From a checkpoint of a small transformer trained on Wikipedia: MLP 768 SwiGLU, vocabulary 1214.
MLP neurons of a small language model. Each row is named by its layer, matrix (gate and up: input weights) and neuron, and shows model dimensions 0-127. Each number is 500 + 50 x the weight over its row's rms, rounded and kept within 0 to 999. Numbers have three digits each. A neuron's up and down rows have the sign that makes its largest values positive.
Before each neuron's rows, "fires in" lists the words (lower case) most often at its 100 highest values on Wikipedia text that the model never trained on.

fires in: "london", "born", "boston", "use", "industrial", "rock"
L2.gate451:519564513581509562542471478422566523405463509483494479458503462533471428459414533498551486456502452467498553613448548567562649526409482414515515498503583568525537389569435432539538468380559491560494467465409480478544533503495502515505528424461464556485402424547513518445545553521494451523447602529556461442521546553523485505495481486516543531532384425406464474455525528520416557538536
L2.up451:455503489560410400498498498537501533381488496532470472490515409507541503490512615509466469397539480455480494584448489467563477519463572498529527620607552596523469454446432485510547445337483524560493536556521470529485554404586451536435578451502566498569475485506575555514491447482423529501468567404581517458454482477549427447532486527558447489597518443499450450483576519444444466519552

fires in: "a", "an", "on"
L6.gate562:549538449520385491476514453534501489442475370467449542505468526540551515547488369552519620416513522509565425459436509495544498437575394514538442404460453505563467515460557467491530592442490477465512511484591480527386381514560456527510542489456511480462477500472488524465528527470540459515461500577503433414416517462540524402463571516452553555493541436642528511494488555537579460615497
L6.up562:525466526528411523555512513421509365521438484527468549562503519461491502502506577506548406360476548429528486453426509487536579522373570475565472507447586417647538484553486508489547450548547480516516539541533449457476494516495497509472455497519549565460542500445472490478429551474507522507533434481485610536545422495421448555428468536359509498514534493595483439463488504556455496544508

fires in: "it", "as", "what", "however", "he", "they"
L6.gate74:461488605494479515421477447416622509521477489508544588530428540562599495440549501489475494509456488526464455400539563492529504552400500548484469521478509470567442452582566436480482481614504502594531429543536440424492416496536509477479529478539505586527454458436448408567428437464505574536461451535517468450550523492586519535461488500472553557517618533471513518558502434466487508521459
L6.up74:474459538500489536473493507477570540519502532500564523550488500580606536476493574422549507534475524460505439484472468497555439533445512491517445391499543436507570459457574458460488433540502533460519543497548347571512392461494515428560489495530440566601486494479402461515489506518503520599490507439505528567531600524541427394456431502447516402476488546448521574520553448523532577538528

fires in: "as", "a", "created", "because", "became"
L6.gate556:482504541529559456493495483533476544535456538482539502433512474564523510448484366427430630467612482475483503511458515426525509490564440531530420483447503524519504557475497393578454493465461493520559532411522468644473518490564509514538505509485521538538498455517450487510444534468490521414541548528501496551422527480459513499404487522462557439411405572521407419507547473515507573428521
L6.up556:460437597571497530429541495438532444525526530396546581560393501405530561563516508502437526466475566526503456470569532463439552515494485485506593568429484430425469505498379481498476535421477575476505572511425488592552452524518477461467527502456562492503572499525504430558500448514449505471537519427535489430516563438429530576426414592448531478581480469560561546509378505458463578582443

fires in: "china", "world", "chinese", "chile", "hong", "chicago"
L2.gate134:533447505561433397460586520556592525503532512528527452493605456500505478530531470540457681475522420558475424436436541539507488470460497516434542534430499468485570525579497487472544513483432526462398419472456447547479486498431486417446482466502483553494462483454444546533529656483601491569452467509475552457530450567515553557503481544461409509486517504498547465479434414560562498482515
L2.up134:546481460497547453458512524485565481524440449602468509522447486549477510497500542552646491515533435440453516468483475560498475446521560459506552560493470455476486561477597434486532483481452490522475491522461522529393459503515601471548527461468463509488533513507515490560458546439488568450457520551541657444484541484464585515543447525515481498492596561434467476507449454438565441540441

fires in: "career", "white", "black", "life", "his", "bibliography"
L2.gate481:510528555539461516499509563517453460499591505475434436446419564613485485498487445506458472441438528424568533537485595447480541528567501490481455538473506491462631446515456464494511496601463537563479524558432529487618531508550505437485607531465584545470516561601467502404498471492452457479548502477508422556488482421503453585471424477444547487497498502515492508488552459466452500591438
L2.up481:601522491469505459530476527581500449509505539451488510493466502503478529423458531511444540435539437484509567527458548492529492460473417551494516534553414470614588421413501511551586501445573613556551454528500522372515543538574486469547498417528551519478434530504464550480454468520422491473467585445517436514480590506451555486505415556530459535504521439562590476537489486448418590607477

fires in: "central", "center", "centre", "century", "entered"
L2.gate218:506525564530577413484603552521537533473523445526532533537508496477351553485561553466509519437538533508452556444420440452523500467537478475477548428498493547536499471523520554503469377506472450528466428535481586508510474486530480493539430529585497436488469479542593548580495564438494539526480498461536502450469376494613440514477438502594428460537591419475569530429419488524513409480532
L2.up218:519609476552516438516554466522511526459412577483490490526473559596447522433468555444449554578578560422517498431465480493512417504548576459392527465476550543509546542551540495464490473510576580451447446530486475461573494539485435518535557506564472430484500419489481560496557505372453452462422544578411511412544491579536513527473558428569493474469526510439459589517541382480458399469487

fires in: "he", "she"
L2.gate316:473541509522541549464382513472576538512483573558498446499489563478553454555421566546499436524443473538503531488533514520544538478411499435499469515330483452493538479414460490462527420460433547501498547512474453459522399509552476450469546480475454483438539537501524517505429501499497483548549541542514471407568568363505595505490491516419602506500445490430511534497419418386491499491513
L2.up316:594533526486592474555412569442495491435477509537605466430453565533517514417427607502557410540476561476493527471466531460559518499506532479491561491455475477431507517467500477519431427467392514488486454499564427534489469527525491457407537525557480486544489594617502561500471542463505510587483479507552441444607529448386549560481538575475511517565507556464494530504434396465420489519579

fires in: "de", "debut", "death"
L2.gate482:495422506541461518505565509493492505532560378528488545473505529576581434495524476533486524488525420516532466506531464410498525581482540537478525564524566481429488466442485488478472487466525528363525582544468583571510526488512510500533426447463558496567522477485500509372482514462430457541484464517495513558509476485503410511503550506520596510541514433441408449506547449478411582518465
L2.up482:431614520504462496552516521461486495516562465433481427592466485606586451568577538579531459563431519471481497518546474559381633494482506529573495480492575529474508498511513461498495407447420558456467416485443468567489484588456528458485413401492389594553506437435507566445489425496501534529514538544521525591510561473526540400518587467481492520473386453399518390505501478447505508493441

fires in: "s", "his", "her", "a"
L6.gate192:499590471533393520519406521488530452512545496547427473473560589477430507433548561475535412439541510510423457489523509539593537533470513533419531453515471449476531505531532477448402445512593520509505530482444445410569501523492523498479463439542570516466514425402525590496459484531424535434492493566454454506479487554557605613506592481409528382513564426533440424538574440446441514505488
L6.up192:548508475496511487450466474446438454451494555439525440526499565430525498514576541510524506593469552497533429455531446485557497350548542426516453458456480401482471524553530434572484491467565587444540567415538440564489501544509524427549507563502595549554445586410433527462537546342578505493515383532458502487503511532553533528520601508417487549547416427477510440507468573597530580462565

fires in: "a", "general", "genus", "generally", "preceded"
L6.gate291:461560504532522539531544422563392464499503479534516470466481537531472561464500553458481570457550457506466610436533448359509530491512558418499396472524516505479439445502491459520578511496478486493444586498471442462498512481528399491526501489433488476473459495417512439490489463384462539513512476500555346553484550484482479509416471525483476455537472545617390460477568532624542405511503
L6.up291:506434458457586503441532502517386541493478460485482467442501524459490561543433508489546569463433514447483578567502582584443548397458469482518499457509525513460514475533564462515475461450577549474410495496451465518404520536560509480526577471539398507528449518438453474534434519461511396453457495465417380414617501492533493506460509577571464541565545454507525479573563387399521534580460

fires in: "well", "went", "department", "way", "qualified"
L2.gate125:588421559501500554588477503390472540541602528518483491574569567537515442389478506495477519498543549439583462524522507523415618475512503504479545592492558496554448499530538504500407479510437514469542465542545499453486406515546447405581544525422494391498419409528561556514502439465562521524449451448451533522490490539462462526475427508411482473469548482550511494540512489578545482579502
L2.up125:584523487398593589486586479508471554570575456505482516573582532487450385501433506484613504507516521498484438411434533533426439525420431509406606484555502461498477503563504483441498442531346601546518473512408513567354518575539477404469495553504461430557541494503521508577524472504501492631510537501497501559550516504495454400453508509501505458547502521535502512514475509511522541379552

fires in: "to", "town", "top", "took"
L6.gate102:568551520534494401555435543585491464633510420598491564527476447495488511488581511526540481512427462564557513515509503431402516439624494410548452422476428584519458416528546466512446460427497523488552497462507548522450452584413470568430479413443534427536426524432445502433436492559453525520531485507517500643456482520490496503530520502520490406490454524586508461503451514556503385526473
L6.up102:520498433491556491528509548533558518435532435523532508472475457580528534622432494530441544518550482574468493447383473488501449435457462586464471578571509511579504481583437430454506486453558435495551501547569469459546595493454511495584540515502518544577482508515491492366521516492429449447503491527490505572447481411364418524496564474499484546523483449505524447461589604498539513502575

fires in: "not", "t", "too", "almost", "generally"
L6.gate130:553522512523494425541514541596437449445446509522484498465560483441467463506509485480480590426520513498440581454558531480388467480472477507467453517517537567497487490477461426568480493513514478536500506480636521455511492552395511517480529619511517492481430431469502474568546528500546661516449489435498546610461475540500527495508408517512519535600397437499481406428481478569540488557470
L6.up130:512547478432546440500517513542473569396532568443552459429546506504515469507497512504546527492518550430610466493443522480485421553542549486554474538506490497448518633435488383549504495536505494496486532492479506557483512537506552519516473567535544500535498401555489532523466557556504602582439543533562516552551527420418477400451442509561398554480410550543581507463399472476484480537533

fires in: "stage", "title", "motion", "literary", "promotion", "services"
L2.gate491:491523521550428548551418546449448480551420494515526396605515470519482508504548356588525553553495482553499529528543545479498574539532513468519529447604457497507542467536529596505502456562529531473517477544515442436458484489546489456534525452444496437498427552517473439467427522579564514501461461496457558445533573429486553475510554526556507450481495541510555569568488523525482590418522
L2.up491:483512484632469514546514517499533404579574477481476487505578511513581511527517488451489442458572573461463512510450383469482475546458483481606431521609483487350581489549501527562525456521466463509483494500551389566598555556447526560578537425572524428498393562438505446443475414571540548468413421498516439473584428568543521533549502475575394536531503476504521522508500421503442490520521

fires in: "career", "well", "history", "life", "age"
L6.gate31:610539409552435464491484484502549552505487519484470472527523527617526536466401458522435455457395470526464495581517522431563558597581556610492533491505506511499550390547558406554527536409495538509527467491453438552489382487463484465517493491583442448530531524454585476473459506485486527551500450452463608503470435560511507520438460575562512500459523511506470377444514462550520456508475
L6.up31:545495534515503537475536488518498539553543523505470511527532546594496628538501538473502462508454453434460576501498411319525515455573505524499532419514516477471546453517492544452506483470484509581588445489522427601467499478507481413499568533473526540504492543456431508564534342539537536483517493431519472501467534459554552503581448519547570515488471455457522517525541482499413495511473

fires in: "0", "event", "events", "eventually", "1", "evidence"
L2.gate91:604507476501521452436610397484528453510482513499485581555523528433524464502499529565539482456548545594492458560552475415598524516532463474541438499504495493543531512529511395471472529546510471497506559640402427465452602477500575549576516475449500558458508423530506563554597569498506459475538527453535472557430487531616458444525487487567534467533478497531574414442451457517501447437409
L2.up91:457489478485424512482495549499525406500543588463431428429468608450563553424503504490535463435524519521492526522444537480379534475512389528453544591481463475567612562490463475489451496519585481506471465577445528502590558561488531552526472414542569565493526497477454466555442588531525473495477494474516492420490464508490498448572468542411533541587592481479577527530418469477462540500439

fires in: "to", "total", "top", "website"
L6.gate133:534510468514499484527520600497437451459527373484476505512444443475477451514535488531517547504574555561463474539449528503529487393500407483561483519475399519568472463547507500518504537560457554496491475507509513541499495585508560446550525459511479521495476589459522611457462491449448546426534513596514458448474414454472494545522371455456505486464469407459442477469489499439513510505559
L6.up133:505543462453472582472506641562487365421524429497484486488465536458516444501438444536491560488546560562610537554512501553550446507535478544565437528425568579563522487471545549510509485543513481484528453374568544499421506568515566480439589531525472516445564459547503555515457569508493467447452552549562473566551467496500444482444465447534551454498487485555518476430475525444554459581568

fires in: "the", "a", "administration"
L6.gate64:375509478545460499478486478517482448524471508538546590523460470584546547496507421486497560496471441491505483476413583516492513486473524592499424504455559458557433594437500489444596484431456468548574505430494556478575512430440452521508443502518455483472535577435532502551482469427446486433498450485561513568574386547471402493424514530528563464500486569558391506500552446459558424483498
L6.up64:460485513519594451549474482549587445449534554512452483493532494425548564434570515574511485492521480549387431496409465448561507480412498503489547495442514418527446477577469502586384524413474458528583526461426664519522421503519501448537614528507507580486396474540469472467538539425535512438537368595447473494495525448424445523486431432495502584574442553498503562598458478520537543487522

fires in: "well", "period", "violence"
L2.gate367:573494413496523525472503411551459491548572524556532501454456554538521453478489470594508511449640544585522444465521479529534557439475582504562577584508538401481509478434535572490508460511507472467532559531471499493481458553605499513603510490512474486502508406497583574466581415391528591503562423447519510524457472408597577489471532515418493545505479512473479586520538443404423507527510
L2.up367:523470438446485492447536495505540465618525496562446463511438531607473376463487557545504486571508519502505500464552557495457497499528515493460600466561565509450443439457588452490618487558462419456536517508422430487399452452550546535580527516515566516457404510437399562537507486550478504516492424524515573433488467414616561502473474540512574477417508455577448449532519508529542528446438

fires in: "this", "that", "general", "genus", "one", "generally"
L2.gate70:528526508462571521553589509443496521541535424468474566439532487544509564483536484516473376534518430473532525534527523530461470471495558447528472595491510460468511477524520624415598558495472515530548467516453519528483517519532388417587617463440501531602518515446536523425507544496441546507525529536498379438505483496579507472450502539557459475449593529445470480607497538508505507469475
L2.up70:531495499524591518516634542491502469427507455501483523468575479523489542475530504456544500492442464528504635453373449547483444570464484487481508548532432478455519520506531579431587454522513591501480442473447499546421533604435594593548604515567458576481436532520520518501487444598502537540495421527529449452426505501615569440496499491626548522492622472455489513589456494489465559500481